Weights of a small transformer language model.
Size: 14 layers, width 640, 10 heads of 64, MLP 1728 SwiGLU, vocabulary 8192, 79.9M parameters.
Architecture: no biases in attention or MLP, untied embeddings.
Training: a variant of Muon for these matrices, 903M tokens.
MLP neurons of a small language model. Each row is named by its layer, matrix (gate and up: input weights) and neuron, and shows model dimensions 400-527. Each number is 128 + 24 x the weight over its row's rms, rounded and kept within 0 to 255. Numbers have three digits each. A neuron's up and down rows have the sign that makes its largest values positive.
After each neuron's rows, "fires on" lists the tokens most often at its 100 highest values on Wikipedia text that the model never trained on.

L2.gate1572:169092162148102124167110107125098110106102110099086161109183147146102150120127124132121136183134142139123114143110108131123142127147140091095113118077127140158108088109106123150126133137118149148135124110153146160135163114100119171151132088124159138105145175165095157162107129115113136134171160106118124165125170103171151072129105124189158159147117146120096179135104123171146129124146
L2.up1572:110130148131160137155104107120102120137097128095124138120163155117073180115111090093102088130142124157114110154102108153115126140130158089146163091135122138125159107119086145135139148106154130116151099106150169124092109122098163119144122122110159143148111121129102148123136107152095164138157178143143124098133174150120155133134118168127144127149145156109156143127115156122139130109134
fires on: "al", "king", " date", " judge", " Plan", "ir"

L7.gate1299:147180140107154119100123167095129130159121136127166132171151096149131157177111128145139085166105089148140160131087124103100147131176128108146069134101135164119108164121120115130132123154105166176118143155146123138089108129149099130126135134096140140169118150116146089137106142111102113151140130111134106158131108139110113125090108115109105078147148125124163109164136122143118134093117
L7.up1299:129086138198103105133119150125138136152144108149160131126125087117133118081091108106135145158117086154093110097120081118135127124111119159144103112146126136217133090115139140135116097133127134137106149126136168114121148157117136163109101108119139098135149094110129157121122115103092131132113141111103108085142152142147140126108079114119136141142155086112155111106149158074136124114144
fires on: " up", "s", " Up", " down"

L2.gate399:123129133062123094134160138151095130143170167119103116150087112137153107140125142123162115092183117125111112098138143146107110145165138125151114137097154118128156105137142171159080110150163133168113131141111095120125150108065146156126109165175142124158095132087162112128149164128125136071108142145148128105172162122114119135116151145134121162136114098143104173117117118165101132150101
L2.up399:114126101099170113116071193150055118133185174118132124116116113143095104112120137121144172090133091174099132114139103141142155084123124143129145123134139187196137129126141154134091094181097119135108148146135119122130170117115145120124107118128162148143073105064104146124115157122118124111100084121113098117165081134117110163152137083092100116131127124156098134093115152128123127118130
fires on: "a", "don", "an", "z", "ak", "u"

L8.gate1393:116113090182123130132113156160150160170151133127106141128093148135115140134168127149155133124115156145135126147140103088135099122132114127117118093095097150143136161144135136147092133113145153124140137144125132111122125160113125111136108094142141080109149116112125090100106089156148103185131122139125062118097154129122164143146141117147127122103138118142161081132145136112156151124146
L8.up1393:114135145133161109143110132177147117146121136108080108108136099146084156144088119104145129108112075116138098140116096186147112116131103165149105153146138121140114130126160147097110129124136136123122122141123133101154150160102098169160103121152134149138084125106101110133112103129099119163156121117151143110122148112123130147155066167183123159150144138132156129122130098133161165136108
fires on: " the", " (", "y", " its", "s"

L7.gate994:151148153120124101130146108177165112169090159160177111117141131096144174122196122097129165135168102127126152114103109113131113097153128145130151134091154138063103113160146140090104131149135108111126118153149145151109141157110131137118155135119089164108095136139136119092103098116155122141120085118146173133120131161150111132145124171101108053084140113100128139111141115135087155150113
L7.up994:123129143079093113114132112111123165132088126107164106123198150128132117145116119097109111183110125145135141149141154124127101129143157146136100139156154150138100141157116119142118105103130131177097124154074146150100112146121167116123122118104132161151113119083083125110184148129119148134133111134126113145114101132112160133106133112152122153106098149118169108147112121102127136146133
fires on: " a", "s", " the", " an", " "

L2.gate428:116158166111146146160112095117156155090146168181146122139145167094122191125128110123142152084128117138100094124115134099123161138148159152116154124139124148091089120097138107128151114119100106150114152112116164111107162116127122140143141149143139122142163134126106189112122130102124138138133090093140096114142130169109119096104113098135132139202171158117171120138159107144125139115124
L2.up428:122109115100181145124103119145157127117130164158119104121149152121128138153116143104113122117134133139151149085175132109129149102112171143120137135151096124091088103128077129167136158137109140137176142108138135130135140124135151131129143150130146116161127093142102155140129137108150161120085132091175097112127103153154097114118093124145154138181111119135149084131111163105161096122104
fires on: "s", "9", "'"

L8.gate1267:131152104178146163153147108159143142106143116110093127095092115092142103154116096121130135095155072126141127187098110130115094112136168143137080157140156139168181143125089112131131095083122160134107078139148112108156178093128108118147052108106129138100134082174104128152138116134135155174141124108139106117145135080139150098100096135111117131147097088156128137109117144149115140111151
L8.up1267:118133141129143124119103164158111127132118132167104162121113153118119119137084165111170120096091140077125101132100157146093130107133122171130129130145117175133113112151108159110120126100166143107117064098114106167156152152138117147143087107115101165157144105147130130133134134159140099132107137152146161161106135078132126109102120108121122149145126119147154101139112103161146132139129
fires on: " the", " after", " to", " since", " its"

L2.gate462:182151156107174133112097139120152134158150136143201105127105072159103132133121140149143147160097113123111098111113119137089110134101098169146118154101123109120122113092132110086116143122134114085134152120129138118112129143115107151121200179138100148111139138159150087090106180116150083066121070169093126111115162123139145159125106106116097096088125075120132157141156109138141126157126
L2.up462:081145143142135169149135096159165109121156144144125123123138134119143104116110110085156106145171129143103156126130092132154137142142164148154114090147104178113128158167103144177112140148121149140162120135108155139155117144164161141118087116133190070172146106144110152127135109100143098082162113118130117141121115090097110113138068107146145135172138127113141068138098150136147138148142
fires on: "s", " His", " his"

L8.gate236:131168145137126155109149145107120145119112148131156146148109102131115142148090114121152104106125144099103139183120108112100127134115129128158089140127139119163123121133130149134147113124134117117131116159123081116090151105134081145133113128137144116110186141139131119133133136157102130090115144125117132130131141137145134158123140118156120118128123115103052130132144100136116126119164
L8.up236:080116139148145130119143100151088100166126133116115115108124109104117122147105138127149155113140154146106102170126125083115121125099142168134117141160144152128158134148082133133092150159119169128122093134143099132110155128156118109095142081139183062113148125206143149139139121124159098136119149115109132112121143122136108124141148132145165160125103138139104115103129121140108145104164
fires on: "s", " by", "ance", "res"

L2.gate1358:169127127119124119101138130132109167151124105141117158128167155094148112106132186151109102089114124185177125116130110165098129092128112177183130107141148133152156147160150125129079173154154109143123117164134100120146137057127099164136097110157118128135102141108140104099135137127157109138112123139132127162094097125120097161147137134129117145129088155110136120154129144102169151126119
L2.up1358:141109136113149132134111121139148107108153094142166081122126125090129105132126142098149147150185107139133124093136147144125130133125113109122120089096136110091128055105162121153118145107172156100099164116110165155091123119127116065114092147154170121114089121121113179123124154113151109126148140145134140095166164127157134104126104108137137166145130124167140122140146136143186107120133
fires on: "t", "I", "ist", "al", "an", "et"